config = dict(
    n_layer=11,
    head_dim=64,
    vocab_size=8192,
    norm_place='pre',
    norm_eps=1e-05,
    optimizer='muon_variant',
    lr=0.00981,
    warmup_steps=67,
    schedule='wsd',
)
MLP neurons of a small language model. Each row is named by its layer, matrix (gate and up: input weights) and neuron, and shows model dimensions 0-191. Each number is 128 + 32 x the weight over its row's rms, rounded and kept within 0 to 255. Numbers have three digits each. A neuron's up and down rows have the sign that makes its largest values positive.
After each neuron's rows, "fires after" lists the tokens most often just before its 100 highest values on Wikipedia text that the model never trained on.

L5.gate254:115145152162098100124131096137158122121115122142177114125094192112166160119128116100100084159139113121090167159111148136125154071142069192166146147091154056154191074127183154084173159143076146164116162076138056145108113136147124162135201086137121103145137112146125115106179139139115125176179135156134130101103159141153162132123205089077092181144099093145154099167127101076134090095129114144151101126143067099125155121108143052189123120151154110047095097137098097117094172146098112085118154159137112187036131167082179059156173142126132107143083089087115114153152069096088152157
L5.up254:078112114119144101122143099156126095107072083124116160114169143111140137071114137133123057145142048143138156084149158134125195168090077203143073147127125134110160137123123144142131125173100188159093138139139090101137099123140120134082167065100134130178128122110147073180134105151136138150138118053099154153135074116136133142080123132071155152154134147069123081141144174080201077099116134135123112125176166121159142122130105130126190174122166133138159147125211085074079118119129135132148139055159169151089142146086131128094163097186075121112086171092178142109132164133086108104
fires after: ".", ",", "\n", "\n\n", "s"

L2.gate194:096109143155168095146061139128116115129154095099113069132175146188162119114085142165099116135186103110125104163034132113142175131074119158145132136167136174148143136080098125118121082100167157135179125095101131102099108120118165150182136181101109118168153135184093230191127116139117128139090116097132127124127107133091099100140092113183123155102150113085138164138111193171191140113100108113181123110141145044139070199077142157116153102083144123182081141055119118155093109123118074144098101141208132159151098127185092140165116112110206138113093133134132180110160091120052137144
L2.up194:150125139196121138124118085088131133137172150136113167129068176105148135138119155099109142143148131114147131186135070104140056135168110165160161131091086119089147132080105113193102118123148150149144109184097065087137189105142168112161132112117127153164145177097153126127142124081114141115155168133089131104149092084090104121131116088085162137093102144096097145132173204209128115122135070043094098164219186120138129163068124194156125127125066144182091172130110143144108106078059147133154144134083119230145129097156143137162124126166166123167070114089122169122142140155102153134
fires after: "=", " ="

L7.gate376:142099130143116117116108114157133160096146115111164142126077141162129146087193145127151124098130091177115051092085132110133132090145131076100167081059172151080159123088160147150180080154118125090108142139117142099056122133140159139140058113161191067145105136173190092171167126097119076128161133048139155130105091150072144202161087117097122136176120162146120110140120147105081094165075168083192174188121182085158104076169126127097113122157176166151133163075119105140130141120090123128078139123109116160080079139164128112162079142128122067122130114172117153148194145181129079186
L7.up376:221115134146128101155199184134123181127042104094087130141168116114132083160179158147137150094114108153110199108146078168161194112129105146110119131131131156070108143122120176115156132150094025138112126158187065137128180169125139071138165156101088094151153161096117189109131118098191095172107165077092109148168122162126135166110183122115158096106101102100124109140103095132155138137118110166184132132110149109160109191096095045101125112164086073148084126145106106104121166139154133121079126102143131151098136098154154156133084166152099138158171115104134129069112136099117133198
fires after: " as", " is", " was", " a", " the"

L7.gate149:111173104157148093146130157157141053151171131132160130101108114080134155119135096134128153156098182121113164120134112127098151160154084088130184143062139122122046115154109127140128140061111108149083173092100160114188112144151156126152169075146141129096139142128190121098094111068081102142188109140129101137134096163067152091155105106085124097093109133109117161089130163210169128102098158114087152117137127159066172192115095207069193060104137141097144135118095108104123064062148125171124139133098107125120149103109177180138154189038067175155107116128115164182101133140126114158
L7.up149:124109100107132128096098147112157101112136160110071119161092125093124097096148120140091148144118192097124122138190146136130160108130066039141142109095148032107125167158187118109129130145124169150122097122146123118084143132136084183111094104189078135103172125077175129158124097166134079159142152118106111138190079150126141098122128146141082074120157121141160114134090143150143147159151131144160103163147159120118186136146184089136147123085131072132115121087157106092113156143084108071199176102143147166128107089144175122124159159138138151163071184137163099153143132146127104157
fires after: "-", " in", " In"

L7.gate160:111183122103078105154089189135100098164147093104149127176126157119094082133159175109107121099106158148164106141061135140096131123099193141147164101151127107030105091139175055095092157099095110084140084124116147141131118139174111073099136112095160114153113142088158136126081082188114168138108131117055124084178187107142134165106149063103127075148145147138172154104142160100093154129127148144140140131150122133178170129084116136104069101109116173119151099112164173097070110141091159129060146197168127120126124100030116159119157144117162105209085129195157079129170173109071141101
L7.up160:135135119118148146131107156087063123148083183081158154091121088141143163099080148141148127117128140126167170068136154110109078155108090148112079142160145119101146153129069140133156087145121083132136085170120150133193144148081179100152129102156112169142104089084178114101113084118132120144128086136117117148117191107156172149072140100150147230129095111131114156087141154151133149093132205124160144044157126102131135138092125151128152131097173104188157144150109093141167159131114093123204178103166151085122082157171073128156144130129118075103134095157100139140122147150113097140
fires after: "-"

L5.gate541:141142169135116166166094178130103124196112121126101111161175087110092154095105115186159099089106140165151074129111134130102096101139093147062067111083187141134186105125182083118118105157157139177159080087102117170107107117124129079154167144214103127140131132148091144187119128100160134120199104150097160128103162186119188095169147098048124112132097126106154145131117163190135098138144098144120172116126108134101168149164184101145135060089135118055128131076162166172170161145162110131137108077062097094158093145124110114174095144123102143104142141194192102112155100105120105132
L5.up541:114101127175122093124109149170144116169083157124129115118197103135168146141135152107100112167108118125139078114112128131060141127102098106110096132119186096149154148096144106057081101115114090111176174154185127152121029128098186123095127143164124152120093119129142103134113121146055146186140096144130115138153120142144154126195110081112108081127072140112142100140138120151108161148134120144122141110125107173114168180120163098149182091127091118141136108153141093136067204149170133167140140119098094085152052172093096193165063183116151148145107135113122071097104127109176196133
fires after: "\n\n"

L5.gate626:131154085105105069150153102136175123154144081173139151162161165117156139129088068120107062166151106158163139196107138098158113162153091153086121171125125139148135099127121155165161123165106153089111151106118130069068157121081145195118149139108106130087199098143163154101158090130109081180107162111148124133138170187117144143086055079128187185124133148125108090115190165120147164132101144117111154070155106106143152127140108141183156134099104086098125092122217043181089110108069134059140121129099088116140111129152115128100167104143090128159110065115180194133137105138057098169
L5.up626:088131142138166145102131119143146104135137144137150149126157162151122198139156122153148066132130171105180146102131196169161144121115147104128158142168099117086088070164175124137089169020122127091127156143134150085145098123109113116094119143101157107134110159113106142117134160154078174091107107167103131133165145091117131117137123163127169097100084101107090174067116175039146079099203136113166116113102102122143159108126130141175089098073124192126154217103144129126117096091112169157148109126162191122089100177136151094147163098147177167109098124082026102141145113131158160143
fires after: ".", ",", " that", "\n\n", " time", " how"

L5.gate399:127095091100111118060096161100140151145145116102088063117111152128161124139140163158094112142174168117107127154099115064139129137140124142113196126128126092086136099138121145136097126141129216119090165148148096170131094126121143127103113185127158080148129140146118142084122174134121134142129108180110137105176147189112150122127108129134085144112092126115103172137155153162108107092083138121126123141156136111142147139099122123164098193165156103020090054149115145179127118055157137140115152216132121168127184084070140153105173112162155143150170062152143167135169060135151127212
L5.up399:163174175141114073087121055148202158164086075101091116106129119175139133128120128110151142108167122157114128136112138139068143087123102082137116144115120096154155177168137130129098190127171107170153174057123148125133113105154152140059151089132128115122159110154115142102104151175136144116117108058140116171096169123155139132132121174103170171121052122162093133161155114164126136084130127127042119125138135142141117073184172094064125087102103133139107095149153127155194071072102116140057137105125127172129104183124118122122179155156087187205145079135092056143142113171162146162
fires after: "."

L7.gate285:102139146131123106144125121115135134113144154169138142077127115085144152136197096103137107115056121077067139102194113100155114143145130088146116104101089129149128159096098153119163113144121145173103157098118098125134129154143152169089098090169087095154110192104163117081150137075091110091107064161116137129150103163137162154138078118124150121138109128074138103163135084101092129113109132126127118142115108145162142134124082120050096079126179133130173156121148096105148088178145062140164107176131086120196076152168208132098105158141134168154163094109164150102123111138110156079
L7.up285:063103109083146134152108154138201142115123164136153132155141112163170124135063135148156198077161183166102105177117136116125118098101074137087114075045101138079167177123204146124171117120112122121153144185142086129135177141079124167105045189169120086132102119142157118135124128090098139100160153117089188111143139104144120057136085168120156190129122096105078154141152189114093116136113064155160077103135123149126106191124127112179112118129128095114136141149116100176144144110088100142165175133109098131180112117087179101116137091088144126124065158157180141141150131125051095150
fires after: "  ", "-", " |", "|"

L5.gate277:110136138118099155111096161163153165176103073152096153081125135111132145117116126187171163122165181105168146126099181149118140138126023089096121128082082155114141068115086117125126141110134103121138185116126159167160128102116162140134161174105163087121151222081167091130120140187108172159145073172165127109092163172136154106141158119054138127158112127154101104158138141139106128161119146131143114108118143139104185131077203110168150068115141111043127139069183115129180092105148102138080190138067132115098109142157147133137122158147085133137134141136112135128163132140111133135
L5.up277:076136137144126094127086147155116150177122105099104157101105118117187104090190135150138100176172181098125139127105125141139166190114066119092140089103088138096130132114120119057128142105167188065161131128162124175160152125128141090133104150141153091100133174166175075150056131148129162156165119146097091153166123173173081125075145164078093164206090111091101112136124149117106112092088152144141114151109144110119175122107142082120173135140154129089162099120141132163176075111119177159117149129065136153109042104150143104132089162129103090113118098107147180115155124194131147134
fires after: ".", "\n\n", "="

L5.gate299:098177126135212168094110176121075106120124142107142100116152161107136132157121134134137150114186095124110126175137116131090148050112197116064153109113112142085110158100145110123147142119106136150112096108100112127114162113164117082130165092146148082149147128110144133212111107101104087177148179042101110133185216125130091141058126175173100116086145112123183122108137125111124200124142123079165148064147118133070114147091089105102151119139136115107153093118160092073161144115094130102176126083200198140100112079105110111108224098156133084124141094152105183119137167125119150169
L5.up299:124128131177122139138143180137119110144134150125141152111109148150141106150055079128135170101154164137202112175132119099138152167205088099056179159125059149129149134098102127120128145149164177064172125143184092187075130108122108135119109100088108154145128160101101150139163078074113157100123146100107154137141146169100118135103080085170126123110090161078116155170117119141101122085083152130148092098149089134107086106130153158074128131155008118094151174101084113123120194086128063135140094126131073148127156059112199145117198108140160128150161074185153152144116144123050103155
fires after: "=", " as", "-"

L5.gate547:131078050152118134107153124118173192145095053083133131122188111103164088091106091115101185107168064152103149118171134105133134182106103126141119110152113124120116131121090083125093164083080112146164149104112162199146090118169199118124166114150146153143085125144164067136167108132169064130101131139140115093189111097159129192161091188093031083090142108114101111103149134128049115127103075143158120141111137148133118156107144166105109156126112084118188120159168135147184115098102109125136177079127144144088127168081107126153130179157120130132076101158154140127187131130143152188
L5.up547:135115106160144123134138124156138192134131088143141157162113132073108138156113098102133163131103160159188203142147096066102084099138101178087125157166099104088103123096137052113096144135104149172112151169184133146165111120088149173139107116175100138165094124073128144133165190160081167054122151063084202110083163159165102127124104161081128084132119124115117157101151200122116130123111134166190130069164082059136137107163137080130109072129113133115148103134109119121126151137141075100089130086096158144088077157128130133161069122157085116158144090208110142184080141089057125106
fires after: "-", "=", " •", " coordin", "\n"

L5.gate658:123138104213142129085142112104080162131157105103137085151124191121118162123133193151120103153131149097088107123096081208148098101138113142150172150117176111158230182063121113132223126143159049137182090113102133141135112098110148086127195099117206107119096179147146090124137102098202122104083132064150167127159176134085170181105163124108134182149099108149122116170150130111154113157112141108091119183139168123167162048122120094051162096121131126109092116161139121108074128106097112116153162137144119177121115142173134126087076076106174132128121151136182121071125104140183149076
L5.up658:124151131141165161107135132102131116101121101110132065110122147145140174081174148115101137127088170108163172132093128205151115127142088118126160140120151126146100165163159070131144165147120054144191145097154051157130073087128120108095165107098193104116166154108144126129126120160168091053143092095157115169163130136126152159123130086114188099150102108175145139090175143195116151142133140118167186123165158092176179140075068148059153123128077158129068140091145082091119161153095163133117166112120124148074150084153146087096087102132150145103073122134148096102105083083174145105
fires after: " was", " is", " as", " she", " he"

L2.gate335:156123144157150130143116121144054159087130165155102117118100184143093147189175100163110045152113076172123109099126162114072115151155118103101195149163140063124121164163198108117180141117089154099157083168144119157141135134104109135128110087176199125115160170146120164142129156115110228167094134075137123115115085113045118116167172124165163135156191132143130143094189095089152145122145210160129138151118136133096104172094107053125112095120113139155112104206094113061040123138105081060181141062098118136123153161082127122148170124133120131122084140128144141086105123129087136118
L2.up335:121158115085137127106072083168093142166111124162129093112173142135120127138162120182120106141074134119139143161148146152087127169139138153078144118100110104129165124180171157174142091138186059109092106101110078145152102104146179171108128090114175103164138117146134075129168111180163139132075109073154112144100115151171145097177102139139129115192115153087100127167216094161128108076162119133125151113178128148127099127112121098132086137218083191113077133160135111083122124187193148165125169104115163115168104184180123054126088149152094093120159095096127114142098111131137099067
fires after: ",", "s"

L4.gate309:079133140094107126118157170194109160160151120108150178128114139164142161175147118191114095141126093115128178187150139132124153110072135110114159136071106117084094140110115115091112115131152205114126121077124120045053118193127162108192110093150150088172139148058106098088134136115145098103075142133169124153123123115109134173141158058111152155129138111121146193085128113097090121119147189152135139142139132091114133116075131147116120105126097122152087134143167153131080136126106188074137111137156097097199077141127114178094065098182117144128093147206132137134143202112095158116
L4.up309:116127125097121151146166184127086088158132158104134083115049115142148140138092117125133150078157099121113160200214109107166130088140070123093122116075166076123136120094141140106184152143127139138193107175105123073183103173106127109095149114164089097150130065105144106134090111178099180143125156168155119186102132119157138155148073118034165141137153087156155154129112142120176082100099143161144104118146138119078157093125137103133199133095141131105124156091146177104100075172099148101138151253196100134174085108147117127073119127165078150110092108144164118174126175135128095100
fires after: " \"", " (", "/", "-", ";"

L7.gate670:145145122091084125145152137133132119110126140102182103095143144091079108123123076136148111110090122155171098095144119080167098115156151128111146114155120114065141117118112132130149122150113172128131199109066088089163129087114153068126071127141116187140109148124128187148102178111133152152142123090087176128176117106125132131129103146144052118184107099160080162104171138166123180171098168132131147136132073077108139124108148097094091069023121154160140135078123089130165155089127159161093146102116114168115081169111114093103126175178114116177084148171108141094074099135090179105
L7.up670:107125188147129096097190160116167170102132160132146162137119114165123087104121122143223098134113119108091114150069136117092162177114192132020138035143154063163116104062152119156137131118110173113165084098082153110169117118134144062120142131147119121144174104121133131130070114116089221138073152132191127147093133125084119157155141052062103133163123162156105101107149118166105155140101106159154108124174116141084153137115181117133094145138079145149100166128127097174106108136101073080170113157092086129164116161096095099137144126101138147185169170135167141181139130132147171051
fires after: "|"

L7.gate393:127170155159182099131072143085122116144157097165106190133135134115069123105134177165116084162160152086150152097084117210074192139124132123095152138109104138143093096150107097122056134143099133127162099080100131064080195126102144134146091140095214152181164158147179133092163133170056119138084161135154135123155154094113118146120103150177085173159111154141146132130140156134134133152153173106117164128200111089090128150095166171119102163177127050160158156111090165151131093132076081119148125136200118118087122154112070119138152088102150131118075108187139100136137076140116090070
L7.up393:126141108134167099115078166098167133142112120130132149085134125123167085122061168111151102087150188083078125163071145106121143165163127160074111121147066167114152163111090128097144128102125173102071114197091074174108175133087109148163123112125148114126112151136127104127132092175095139213116096098169092091117114165131118168122077095137113135111095159093095119130219194132138166180133197089187120104052178086095099135087087113132145156117141153109143124156044154110164100130152010170120123136154106151145163097136146117143077116174109206180080113170164141145137105128126116130
fires after: "=", " U", " F", " =", " cu", " A"

L7.gate164:097141115148101084090174142097164088097181100163113135158114184069159128086112132180131131108173153066150074139080138156112093105114129106084158088148080150097091142133148094104148116118138148118092141170165161068120167144137157106149188160158147111163100187126194134135111142094177054178130139078071113133157192149104164145191084178097197159150143087099101135103123103114153111085137117106178139184099143136167161125111082075114189137129153119081108088110097095102114125177142095119142178090126051099104157147143087163140152145063168114144151171170176148099149130157149132115
L7.up164:147156069116114108105122158129153101114187096113124128138121094116136136127107164132100108068188179129138182173149114148182101089116145158099097110149171115159132163069146179115136111117122114118134131103127063118115126098147129142110171109139163116118152169149122104109159090117190064167101140165174143096136106180109130195108182138146070161193153084057128108105101121145102201136128151150127170083122103097147110068117143160185209084104107116212131098118103148092107063111067088173111100072155212134111114081148105130131108117100162188133173109120103136101150113160106134156
fires after: " as", " |", " she", " was", " (", " As"

L5.gate152:045150166153151186113132148094118105137109076149157096109112146169139169116093128149085116108156123102137180160139124127066103113153135152112124121148171129101167165175111107152141162169096152135072095101169090084089139115061162096115127122133092100193125150128154114145167112173178123146122152164139147096122177101122082141126142125146147061103145093131137134127164132111121112115049185127140172080154165153137152143076109121106120153130143092120122059174103163072117096145108122095139104085127101129101083160129103117156170155146151146129132114164136169166185074110084149180
L5.up152:122161118089130153107093092146063167151130118079155132114088128100132116132091091131086148096132130079165165140167098094155154093123069082134113166169149136142231191141127094136171188163136128161092142105108099066142095107141102140160150160143090106133109109178126153107177122097085147145175134178170083132128147133147112148068164089096129166190130106115167101156100143105115055078147088081072156126128151131139157100143122058072164170111117135136144104124141192090079159137119121144141132181174148053198111094176122143096152134133166104168155073176098096108107163161114097078
fires after: ".", ":", " (", " \"", " |", "'"

L5.gate275:058130095134134139110101145122067077185098187161161171095137101113122069182146163166155188114131134168090121170086155112154157118087131150096160117156170065094138152070142121100050106142094133180132123084145136121151096158150099108138096172080125065182085083110068130133140138172159134089153113168154126126151128166135101154150087081134163108118181148116147140147086185130099063111086104187147130171123105168100138142110147159082076122096117139128121108127144135141152116194124106166169125169130097128100109083056112124152144118097130156113127161137202098148141125128124105115
L5.up275:175136097169116131130063120077076126189102136110190170137167113136164117072080107118092142101104171131128127165087135117112211148084085084102131114159189057074122157112137160111000087116135130152126178146143137161089140142128129107062082131143130185065133125181100131184113060145118148148145140103169125139174136110087152141083182118120114113159072105139077081101147095184112155143109145173184093082165150164161137182171115152136164125130090192117083083079170157119110166135136193124083203156095158117115155126167135139159126173156112179138126171155136106135110128116147079157
fires after: " a", "-"

L5.gate255:081084131104110120155150157166126182224145130108097137101172105118081135116140135109144146139081101128140057137086180091100080097172114195176197131143116063140110145110155135101201095093144177116098057124111227134151087126123122063089144149164124155154101170131128122122157182089086100140136079110117106089123130113155088172113147096157103141130150110126157147081148137153160107137139154125152170140065080156158135134140168109110132147095166181165183117087109056169194123157113133129130102173164130080088128128099091091144121080086179105163154160109154157247142074138100137199
L5.up255:119118187094044132113113105075107111112108139103107134098157128089107145155181132134153106144117134121151135135146154047179102142179181084140162106131136125115072114092122145116143102154139128110092145131079135147183043121107165142088108165174105126141117153100167139115121144193088153132134109194201078163124183115094110178152175069113109118143190155180103145085093139122102158113127069147151156141140101145084145132102146135176106071127155067158090129134144072142164133128128084150085166191128055100095145136074093068127104123067158128117188163140103124158159099094126158132
fires after: "|"

L5.gate511:170093134132147141126129159146135156173150097121157161149119093189082108148129139138071159094019147123201122112134176120133188146141108121073138109115163126122160120153137189130150163088147164160141151117104091188171131079112148122107154106152160152096143181181162148165077128119081111158104137115147165149096168161160148124162145181158127085100045099071145180131125135144111090136149138142133131137148098097154176153144167106123170056111178095090126095104074136116160075071173084088074095130117103127151122106117193147085120145086109169122092098162092121142110104128086112181
L5.up511:148119173134153117163141180153191159122129117096097184071181112098145108081144156142141162149095136091192110068099132149160086114130096121073142121134123099186138095106086093165123113109153143136215090086135123086165147133048146194053143090168144090085138126134145112167161145132152148135128106142110166178142098138115114146129156110075129141141113120110147203114184173134186119110145164165146141115116134131135110121063125140082174113153134102101113150102129138085106070129123113113113087191133087143163174130106158097107103113183129170165108160112099178137106154141172089159
fires after: ".", "="

L5.gate238:095120092113106121148104101122158116166119135108090202098131139107156134138084129138125148092146133146144118157113231181076120117143091133119093119139186115234112164135121156103123137128120174111218188145120168099108134099102072117092082180160109083081104137124157130109050089090121091182110114166139127119128110155158142129101077085126127083177117143028117155127197139186082139130089087145120158124139068104125105132177159127079119094113131053110138127081168110172143100161135129146143122127096127169170142112130131179143139171155121147131134156085178062109142136177123118093
L5.up238:102105090125105089128084164145118162139085091084161142088160134147131111157111143104095109124133178095114090039155111104148148083088126116111141172159163107073121135152071125116130094083158111160100117114104121097175054125104180087089153174148142164072137165134129153119216147075145075090076106184167136166111108179124097149159103143166105104167128158096137099110118216136116071146128078127102201151188108145136184130111112120117163166155082153122099144107104095114141086172129145120069090137158130149122114147131123071176136132104167192164106123172089101160134076155155145187
fires after: "\n\n", "°"

L2.gate311:135146102097067094187114111106121082122112105156096176080114151153127120161096169108139158086131161123115083115092167109110129155137117131107105172089108118184156149105113071143106180190154126087140138127159118155119127067088212161147140098098122121147166191158128107155154165148163097134149128196164131149056134167121186080115050102119116177177084183135073113156183185136175077088076071124133104103167133120170157113205191119097142111182099124116121146135126152103098066160177145100103148147117096164142131139108145155097121191123099133146117100077111103150129149122119121078
L2.up311:089174073101076076144130105110113126107110116212135136159119158168112168155162139093137125109102126131105086129113115161103099164123072108068156114094120107139126158153085170150159161174125140164140106084092151120129121098044143102192123115119181160123136102123093089156134169159133103099183083191139131152104109151161195101152092127118149187149095115185117095156177168107186098150085140163128114138127094123156198120203121127102158131143068099105157171114122113115137098121140126059112171103093134098097112095116141054097112168110113092167110117150142113110102156158173095078
fires after: "\n\n"

L2.gate468:156106122165131069148136146131123073154114173152080142129131113125114144088102130174103162112124082169172096138082099163154126114047093130200155098104135104065162150106195097124148081071081121172133162101108157067121140082099186083132136136159134146089156183054188085137041112146111136125125077147147103151127164098130153144180162138122133105106192109155083124105135123073176161168100129191145062098118117140141104148115127150155187102073111144115158090096180107193120132115070132149077170165112131113121132150081095136170118132120083097166099141127106097113161119133156182143
L2.up468:136065120122158181114129163110079119146122147124148113099122089131162104084186154096231156109135175140124169151188098109066140165180145116113108095084145069140097136202119081151091169077173090104155112188118130130103049142119175087115073151124158105109124142083170099174159155181139177118125140108139139187095121157140121163092074105182121126164146146090138123111112114200079107144099172107098159128134128058128146133142129133124057157113134118158121138134077137122164092174150130122124117091145104105098175111117156087156152100154064139137109136131103125191193150161100127151
fires after: "-", "|"

L7.gate386:163144165077109155160119175131140113149118167106116116138133150120163161047163120120180136125136132132117075133125174133132106144205099145148171188190168086080155129152130123110118113209117152142142172157091159189156126169139125093093126083077115143103178143144111129115178096100131088147112146126165112185119171110085143130152077104151122137201129114110116113109102085201151127139113066185084129098103089068138168142123134133114098107129096134178118142164158130129154045127045096123174162081113143143103141089135105148066107099121138142068080170120103155192107082151126153112
L7.up386:140062202124190187172178113120159089110092166091143188117103120136065183106139133164132105107151104107151128163127130104168140212136129093091171161094157179065105118138136091118087121152131106170165109154112127173109166124157201113093103168114125145096208142156134169127145136134133142100084094120081093182156132153082127139139121101116089164126108115075161125141092123091082175137092179109101054110142111102153177135112169108083100134152133109135160162148161092153100127114079154150103141134133094082159093050116131114180127114176177177130175151152046148126120142182141184124
fires after: "-", " sur"

L2.gate656:144172156119139115138140103169121114110099187168128129205139168136150089147115120129115161133177135115096105092145198132175111156108129120083081124151110145068109120105119164089140171055123136117138156142139084149140151112106117113145213107100184107095154174125124122156103146104189125144131146096131158201100123115081110121111144091149110158104154100148122097140108127127108150190079205098102156063183085148138132087113108083107105200148180084125167075144115120089102067118154136139148134078168180140137153070126106061184131113118104077088159100028128153080109172125111182152
L2.up656:163043133116160112110135092130139120142143163194109126194165144140079137125114122136132152128166079138113156073096218087153134157155120175140106094149030099143138122076154136121120169097078142117190155167116105093110132119160126113106187175130149114162138147114079118136081150100203145130090085157129177162081157104127127139155139083096140172113161143120120134136106136104161106116115173134129200084161163112171178138121092124123135108120141102116143097163122121149046121075140146146080154094114112168143150085151131117201170103118118093099117108072132155110136141169148136174
fires after: "\n", ".", "|", " |", ")"

L7.gate0:153113067149127113135117132082143070114138165053098108131118114115090087153148133209136157106097069144156119135110095083145143125132079152149139140135123143096161078133126150102130109126149159105123097088166134170133171138121140057140179096138151131121229075152076134138149127125131121141143092076137032144088130101139124158138123121131165113174081092073095127129106127169116134098157125076112156118117129135125166095129129104110088106105158158191206189176127112023162151116150139135171123138196164131133158116195145155130161112153136185181116120120080131157152131129160143179
L7.up0:154137122128114147120191123169163127133133209186176115085126125143146149093198137090142107105124168142116063162180075097096181154185186080149130054120105137087150069166087092096142121124133113165086098144145160181151125164145108152161137107066126149131100128149172159178171205129078125094159151171076114107111166100105081103178101102097097128133127092121125120148137116177133177150163182068047107124150107097148165099183158121083078088097105138179104148102150141090124131136074126117134147176106119116088156103166122156156083127144166141103123118131089135144120098095083134113
fires after: "-"

L5.gate287:150151107100137105132148076169175155127169112119127086088174107157076160135081143107131098156114129123125181153145137096127039085133114080144106181170094173140099116144070093165174123213121114103153147138085177142132133136129109143112144109153134127154092122156159148121090161088107112127143077124096187110164192086128145166127120129130093087092192124099142151122148105044135156140125090165101149184184153141140126149123142107122127075032165148143167166139128126122167098137139106126083140088045088157066154159087155101181094143140142143130094147106114160143113143149145185185
L5.up287:084102117159143117119127150108136088215127176063131132122118058142128157104135171150183108122115139098132144104119087084130140128127159113120137164149143140157131189091218156154175108141147145112065086091066167104131087176141145079138111160087178156152121103136153129120118128199060151108111128114182143137145139130139058121153119072102131176133140119113082151107177092086154122155115117126096175125152166113162062145127145115088086185083107135120165138173151113111143183100125141120103145109186132101129188105079116214200133125148158138181129091137084161170070127122130100129
fires after: "|", " |", " No", " Bir"

L2.gate92:164108130153152112110137157121185069129108115111153160122144104118128161139148208122189199159221104074122141136132132076064190107136164111105109169107107182102152140106124074165097097151164088111159086068103145128126125141101090097110163130102159173136156125120125130124149136144092102102139155071130149102141146124183112165101112162185126109183105127098154100162157103062144119168123102107057131157112146104096134113150114146133100066066108110077101106110126143111184165169150109115101123155115163077187123132080118132120119111132159103131113036158103149164135134138141154134
L2.up92:138136075140142151143123158161170160141091138140148112142171137122125127135150118178096124157148101093131173127108131112066134164115137118118097113182065110097110144153139154144144131088139169163126110121159147160115132097133177147143126119154143138138108149114042156090131102108134152088126138062114121098161065094092115194133153108076138090161131145120061119094109150126144110113121185141162104164067147147107066133090113142121090119084139132069083125063127113145167200118116080153136128156092184109170100151122125129102158094139219066101136157104104155127103088139152208126
fires after: "\n\n", "=", "\n"

L4.gate440:138165132163143061173081128106099122203135089118152142056126116115098159102154152188157168164135131118207108122108097180172119121095145109120160093179101150153156107130193140098162112137108087112143097140100142112144104104146142166095099104134097121127102126145150178108138128199106163115131149119164123108094136122111114210125148092174153144105049089122157134141124054181134108104164158115109163166097125129080225121101099143079112105070134088097178134106128131140110095109141152141072116082143068140127128109140083055125060177130130176146155111135103128075078106134146122120
L4.up440:111128139121169141132114114144175090133112058152121136057127128071112129151195179178181105154135158137154131122144050176197105101127122125141181137173080101162168107066152124132116138108134139162152136108131120151130111167094154159138173085122098106116141172175136174148125135111113203127147108161143115104125126149165141153158144138107148123148073059141117151124203159097083116076124134144130113164116171090092163078091147131102110088089203112127150147137127124128090052140133162062103120067149095100124134096048103108096193101158155164189091073151099193108098097177121165174
fires after: ".", "="

L2.gate570:179109097132103134118091110151131142159106164118148169102151096130085107139151094100099125111118134160176089139163055117178115122144198125108182133138111162085177163154167147126159148115101121123144067132150122078140096120145100123099079144165129151141115051090130173107156105116061123113140173174095150156125210096140164189047137119097127084093103170114094158155076133085112130177155148115079106109204139060096116171117076117085138084127111111121121079122104182214106126181124092123124136151194173121169190096090172070091131124155128084129140145134109099102041183125163145087
L2.up570:140190148084097123128135159140161156133100153074106107154122116169132122172184174152124122076107115153138111131131075138150154139086174085077114088147172153124175128102110113125163142149149114145128105119067179080162098170102100174100059209169109081113094110080145095135119115102093151081063139146128145154092115073118146239110100109128124133145127160090138150132138103098055141199127114111153137135176123114065122109119146118079122087102123129142107069129128124193095173125121106156151135107200190120143214130089121146157153100214173112147085159130131116117095144117079082113
fires after: "-", "\n", "|", "="